{
  "head_dim": 64,
  "activation": "gelu",
  "rope_base": 10000.0,
  "beta2": 0.98,
  "weight_decay": 0.12,
  "steps": 6353
}
MLP neurons of a small language model. Each row is named by its layer, matrix (up: input weights) and neuron, and shows model dimensions 128-255. Each number is 128 + 32 x the weight over its row's rms, rounded and kept within 0 to 255. Numbers have three digits each.
After each neuron's rows, "fires on" lists the tokens most often at its 100 highest values on Wikipedia text that the model never trained on.

L6.up684:094061179127082123145174120104150154148133149138104121151164105155169114134157155178192139159172124119126128122071069140094139069113110159087069125089118149141071126189116200091153104137162113127174144100123084158137144087146145165124110101113145117167092135114133138151096144137119163150143107099099166147131166067151130114126113107105143073133101076072186133140119130067134152100066
fires on: "s", "ings", "ers", "ists", "ies", "ations"

L3.up827:111158168139126146103065112192133130126116058124118104159165118126125143124132127089140111047163105068058171138135109120147134081072110112136111148110144158152066106145144114192174111183132083134150159133093127138071124146150103143185110138145120183127108123088140105120080072086160162149180072166097144072161144133165133159121167066145103146129102072091154183122120122110139210152101
fires on: "A", "a", "c", "n", "b", " that"

L8.up381:137149101151157146149078149095089171092119121097153132191179089195072210146147140114107117097136193111094153152098170107064176126089067172121079163108143111158159138146224116081123097148113116080130101110199150091093135104140158122108151105130164178090090099138109156133215098066116079122149117106159140125097115123160103148150163155056122165096164156116114177088099097092053177104094
fires on: " P", "p", "″E", " cr", " Be", " p"

L6.up40:104192116132114133081085157186110149119222148129146103130135116100167137151113139136142096118103170068122076133192110102059111093193071147163121108150080177116125108096199142138074177118121124202123133192145145122129123160137092137119138065138137126115084193162099100140088166073129159088204119115123127148112108135092154169117204154124120120080128079146145146083138098165115125111100
fires on: ",", "ov", "en", "t", "i", "o"

L3.up548:119148162055118152119115176071104050163126119164156105113080148182156118155073086108118146167173133127151115151144097177120136142164143098143088132100123123170114106230196155085120155118152105119086117056123139135151133109141149141174123140123119136035125094199056101114085156105073177091113099159119110191107153099145082168108121115110084130085111139056098117119158122159079182136123
fires on: " |", ".", "ash", "way", ";"

L7.up817:083142142088151126087147141128111146113174081083121111125222127129133133123066192171135144133093118117121094123108056110128166111118150127138121130140144085171168142184124169159126099180099132087132112074101163152152142102178129108109138127138102184104200142047139144130073193091150086121199123209169156100153128159169150171076192101170161146126141107106142175135109169122101178124140
fires on: "'", "a", " go", "b", "un", "um"

L6.up67:065132154061104132164127115075149108150165105118112157153174176155086135150121161109158142161120135108094181084112137150105112118132084149098069100119113065179112133180139126172165124102186095103155142123092061079135089088152115194215108140125107140111130112159100121154133150149152105143151067084157150116095139106134117137103126131136107085109193098089135182149148121174127115159115
fires on: "an", "l", "ord", "et", "t", "ind"

L7.up962:073113154149151093099057111161107176155135128124201111124154079169163041140106116154133127135097127111139138104143114106174153071085166106119154115176178140136136137148110148113165113161117106146156161074100144119164167103104075104148072070189136130103106157139109171140151144070123181132075166111148112157115089113133168117122166130108136148116136109129163113117183067123051155127126
fires on: " as", " and", "ul"

L9.up537:144104102085128115119146119174092092149120160080127099147104184113144126145180165157142170202162069099089152160160047165126141111174108199112065156131118106155145134159180129061094162088150079081143157112141112153115105129078103107132120187118111139170089089068139151076065131114077143147084087151128130139129129118106094151056085106096097093094145122083159105125128115156149150140122
fires on: " |\n", " |", " W", "w", " See", "H"

L9.up320:113127107144160153066067125182092118140156159092144057192204132182124166094183125151189124134109120154143119134140121166086143114137108164150126111178102106163113148127132184173166172161115099147153185117111063068197072100113113132148144125157069115123085094112150126095048136128112167162134089156130131107055147108105109116140161092094115152135145101082184080078103099139148125121127
fires on: " |", " for", " |\n", "200", " B"

L6.up745:059076151138138144147117082154128117139150061137138075090184106084147106161111115112106106112144097114163130140142134082157160058093080187117132102156125105159129128154105141134104125102174113171145139136102104146146162124108052148083102125118098154149066135169136134076130135092097139133065166117128144102140122136097116124105178139120155098145131127154129104158116146136048193141082
fires on: " was", " is", " been", " as", " and", "on"

L7.up380:099128148196124112139136132163142122072128112037134106137129125090195128120181130153134126141163097132117128164122105122136136071094164181135116098122124095116134113201080126198145105109141119114132124121099071173137107096094123116120190132153129113170138143126092119092094170112060193114099160111147156152154118141098187090110194099119121124131168128116145175108123151145107155143098
fires on: " was", " is", " took", " take", " need", "aking"

L6.up300:133106129058134126168147082121131096139099095160148110067192145116093088195141126109098150148173088112142136141115151151158128099107153163104110142098121130107103133138153185103166146058132138168111176085111143139132149106127197203124103109119126139132123101164052093132044100140127140114097023057088121183135195139114116112086140123149086146131153052161157104101158117120111157139132
fires on: "u", "ts", "i", "er", "s", "aff"

L8.up819:146083114026114144108069116127145100086124162111145170124155147093138097132135157161121110175144131163142167091151103160150141118050106113149115151079126151151128109156098180123142137098144105169178121092129091131156160104147125142142158123157115215104087122099110147148146173119078089127102124114049125133076122144174094111116171086117097112074067070059138152132087179109138147151141
fires on: " to", " can", "ly", " also", " could"

L6.up341:100143131114132152171158113067097115171080135151064150185088118124122176154142107151121082181167091101106110140105079136089125108121105148194053131164139120123080081197128128177132109128111201190173151094079129141114129121102151149144076064103123171116115145126053185151065173144069108126175106119140164125170176139144109115100138127179081120142159128167182119137127168122125181094084
fires on: "s", "ing", "ers", "es", "'s", " of"

L7.up323:160103133151151175148133143085137111129157086152170148173156134139183096125133150108139105190108123116117112090113066142140180069112121129094131144136151136151114143147167165131127118118089095122120144170147124095152172132074139181093146074175125127153072163195094116146146082115133124111085136117118059099113154117126158124077151013111117197070106112134169071109120119121088103200134
fires on: " ", "o", ",", "i", "l", "11"

L6.up228:084137111138115184037153144161176133118185106126135175103088100129130139119133129139155130099139104138105155128134127109199134048093067148120153137078142126135102120166126134123148102147138124108188091120087085167126112096082123147105107110125048149042074174164112120149111110132150129103108087172169119140122144100103174117132141120114152128173098145088121105174126111121202145143102
fires on: " in", " so", " and", " as", "ing", " for"

L7.up219:125140171092122205134100171175122103120208105183124188126123194044083076119128099158102104101117196138120069158113086160158128115156146132180143132137116128136124117116151173088111146117124109130140130123144125106070137092118132170126161079153133205168085143131064103127116133082119062116155085164143155112110122077183142107105130108185108145101080096146130165110114150156125164106168
fires on: "n", "t", "en", " Mont", " Mon"

L9.up130:137150087139136112148148116127130129132135106098166130106165099159133111111164174135182116131144104164147147179112114143145127063119153141101113137125104100106174089177126132125110137116147090157155146129132130149143078059105117062072145169191128092126131120083171107109046123119141180137121083112164145079113151136068164148120106167099135137124182137123136156090089081078143131196090
fires on: " |", "|---|---|---|---", "s", "ru", " |\n"

L6.up469:083162121186140138077232133149150105100169060084116180103192194114084067125151106142171114162124118096139147136154076103112149171118138126113126145114118136156141112115152112167133097109119092142130074149113174147110060132161078190157133157177126136167131124151083103071082071124103061133154124124147105114143150186172103132160111091131109198130124118080167138171157126166130100121137
fires on: "al", "l", " pat", " ident", "ay", "il"

L8.up365:139103122117140101157154142139098172153111124064157087161107118134170113165137166105094145103055104071115122110139138070136150099103145112113100116131113130193144093135130160112122141156162160126115096141036077163078121114095152204144163152118099117190095183128135088115114127139045133082181125111126098076191143128132133142125116051152090122117123081115153124149131084143141121164134
fires on: " pres", " Y", " under", "er", "ron", " Vol"

L3.up314:116149170134141139082071097169135172102133089107165105106144075128133142151151122099167153153174108168126107166122125135131169092108115135087143134139094134163110079158109178139137081182125128086143145177137108097067077057098128101068093110128091153121079163125056181156082083104111109138110149103146110179139154120108170132099085102125127069138098153094160139139136092146123155166131
fires on: "'s", " and", " as", "\"", " by", " to"

L7.up341:077123125098115177087159089109163164137157117132123184129156176147111102138141163149155135140126115112141211158134116118147117083104144140142145147132169105141161132175163127150156129108137123108133151120105155149080095154122129153194143185161169107111100153117081153179136117108138143126105094136020155124115101123193082115145174079139170151138100104025122126181094126130121133170092
fires on: "ly", "-l", "l"

L7.up532:161158095098127145103107135174127126147208088076089159100147110076109170116105134186139149117176141091109161196102134141143120107155123130137126095146078185157081171102078103183170106134143096137156104130097121123090094141151116111164180151145148154157098166166077113099083115099109125133148061174173126090149160125159087149161125080162129136137120121092156189100096106098091131118130
fires on: " from", "on", "in", " by", " of", " after"

L8.up186:100130160134116150078085067185136157121107102082154094118197157132160089122156120172133157165110140135107140140070116157115136120081160205146068164150095073153090081167135116179182177130118093120157187109066100159078114113154090107156133094171129166162141137132082058126029129136089112164112132098122115146128165127140127101068077123139130183163118109083092126139119126119112148091069
fires on: ",", " considered", " named", " to", " called", " as"

L3.up777:096111106085097134123093110247122094167142140157125143172125137083113158106162129109171149113165181060113169116161095202120120118113118097088127147183118083120110107133164114115140098155111119081155157109140110085099113123123141118115163152081078157078175095130117145098152130136144063130134117111195187122167131106119146128135145136154114114118141138106170193118061144109162097177097
fires on: "ant", "ring", "-C", "asons", " ft", "hn"

L6.up216:063117123085157128146104135183128132118150106091156152137156124110140127132133119134168165133151106143129135107126163137169148139125131174088167076177135131149106110165169100168103117129167121168145146105090104165148111065159081185157149141188085078067106143114149090073082140119116113145165150127123135088125134166133090136135117043067126138110108127127171197098142123169185162133078
fires on: " is", "ary", "al", " was", " pers"

L7.up366:113118107095101173125052126164162152156112092110133122154182101052185112100177147177145136120107116163108128187113090157061161085106104147193075156153093105151103087134119124144108089160137133093185134124148122130088099122182091181150117165154083120188102112143109071138074090121146152118189102147073182136180100127155119127141135076088107149150093031101135125079186143111115150127115
fires on: " that", " as", ",", " what", "one", "y"

L7.up595:050128189111201085106139073091157127158169130099088142138179145202121137107143108109170140099167129102120135106117163132151121097124098155099150098099135126139075125119177110115122127154123143156145177127118123117147108090124153197116092171130056137138107146123151130129199124102124199093071155121047128171052146099098148177094149140199109148173072141083122116156148110117145139164146
fires on: "ist", "or", "er", "ists", " director", "ers"

L3.up43:099153139160051199082117173127069159093199093118071121124120097118146100121157151086152104143091155107134167190090142156203163134079143106120132131194118134160139129141136143100139058121185123149125123149082136132106112110112154101098098141131128147115071142123096119152114083059122122093058126148175146127087197122154149132217168051127116116083156101109157162166117068089087157099118
fires on: "on", "at", "-", " Jon", "mad", "ella"

L7.up392:157110157129074127047126131148126127061177071160112127103188111112123163099107112103155135159095094101116192180105100090119119162114139191157097135120110123109112188170164175114126124138138083105156127090093104166094109074120182099122128135167126128129093162164194206101146128139121119086217123114138140108148097123145120161132133070133162106052166124129163145099134120106105168140077
fires on: " and", "–", "-A", " or", " to", "/"

L7.up503:160107153135099142100159044132088147153149149091123141105129123067144100123187127130101138118095155115085102152126140158106125134193089145195119106125057162146167032106172160125119104149146095107137079096161135133140112155121114162182154128136147137120133132185156078135095060118107096051162115088152156121177133127108178168153186102114061095166143097151160157111139182089159128131161
fires on: ",", "ware", "t", " over"

L3.up1017:166066100078122098138164108113116121124181171144150108199142141200106177129104105111129121099099097066065143182158110124147122120137037120112140112091093127122149131105094194154107149140097081173152178095100114118006134192130132186165135173070175120077140141123124162095086126104122178137105117105132137161174041133170105110092075103081165137139133171058173139138142142161089147149078
fires on: " both", "we", " Sl", "ing", "ical", " c"

L8.up424:120064149087135095146136157105130179122189111088129115133124149153140146164095155111151146111108129119115165125072127124147151141086102192078148133088111101107115123148126169128146088150130126140161125107075108133139135145139190137111142133182128128125052164169147171129139156095066192115112124104091128145131156110158107160127094151116118164152150130135115140114153088116158152163074
fires on: " and", "ard", "I", " for", " or"

L8.up1023:143110140158121115062057126158072170119104088087108074120179122151103115152167130130151120151159139174076120145144087186145139126126119201114145108123080149124147166116123114218094119138132073158185136146088110165149143075145151142157190110138137094109106155107132141138192086124173135148183081111123109079125175139185095113133140124128088160081130115099128142098104088137144101101062
fires on: " from", " to", "in", " within"

L9.up772:093103103098124182172165083115125119125112118106179161111133079162157069126119159117158131150117174140130122076138119151129139085116100136052134109132127149168136169125164111168088128153140056062140107142132108124115068129125109164135124155104091111126042150144103102087097104096172089108116104123152072072121170155107154143090101089137119174105084144146091145174173100149158167172102
fires on: ",", "l", "ul", ":", "am"

L6.up552:162109139105121148080155167099122067115193114181161190098126139107078138102113192163119157149081084123117169107109149097086153149157089192080127124146109140167134151150210156119152198150161075115156114155116104136129116099080140078163128125056121114097108099131127126068152083083130083096129069077117187155142195139126135126116163069103101125126161139152158092122153106175137204147154
fires on: "or", " and", " or", "-", "ab"

L7.up958:071110177082120090141154092112164108160101124101099085158194114158139129128128187105195139172151147107149191131113178090134138147165082150087118064099143113167106122119165152142137135140144130099138116145082144124105106092168119171128149179179124145181119149125080162167140064094147195100102076129109128094091189084103191146086140097125094146128085066089112143118129136136147131131128
fires on: " |", "er", "or", " architect"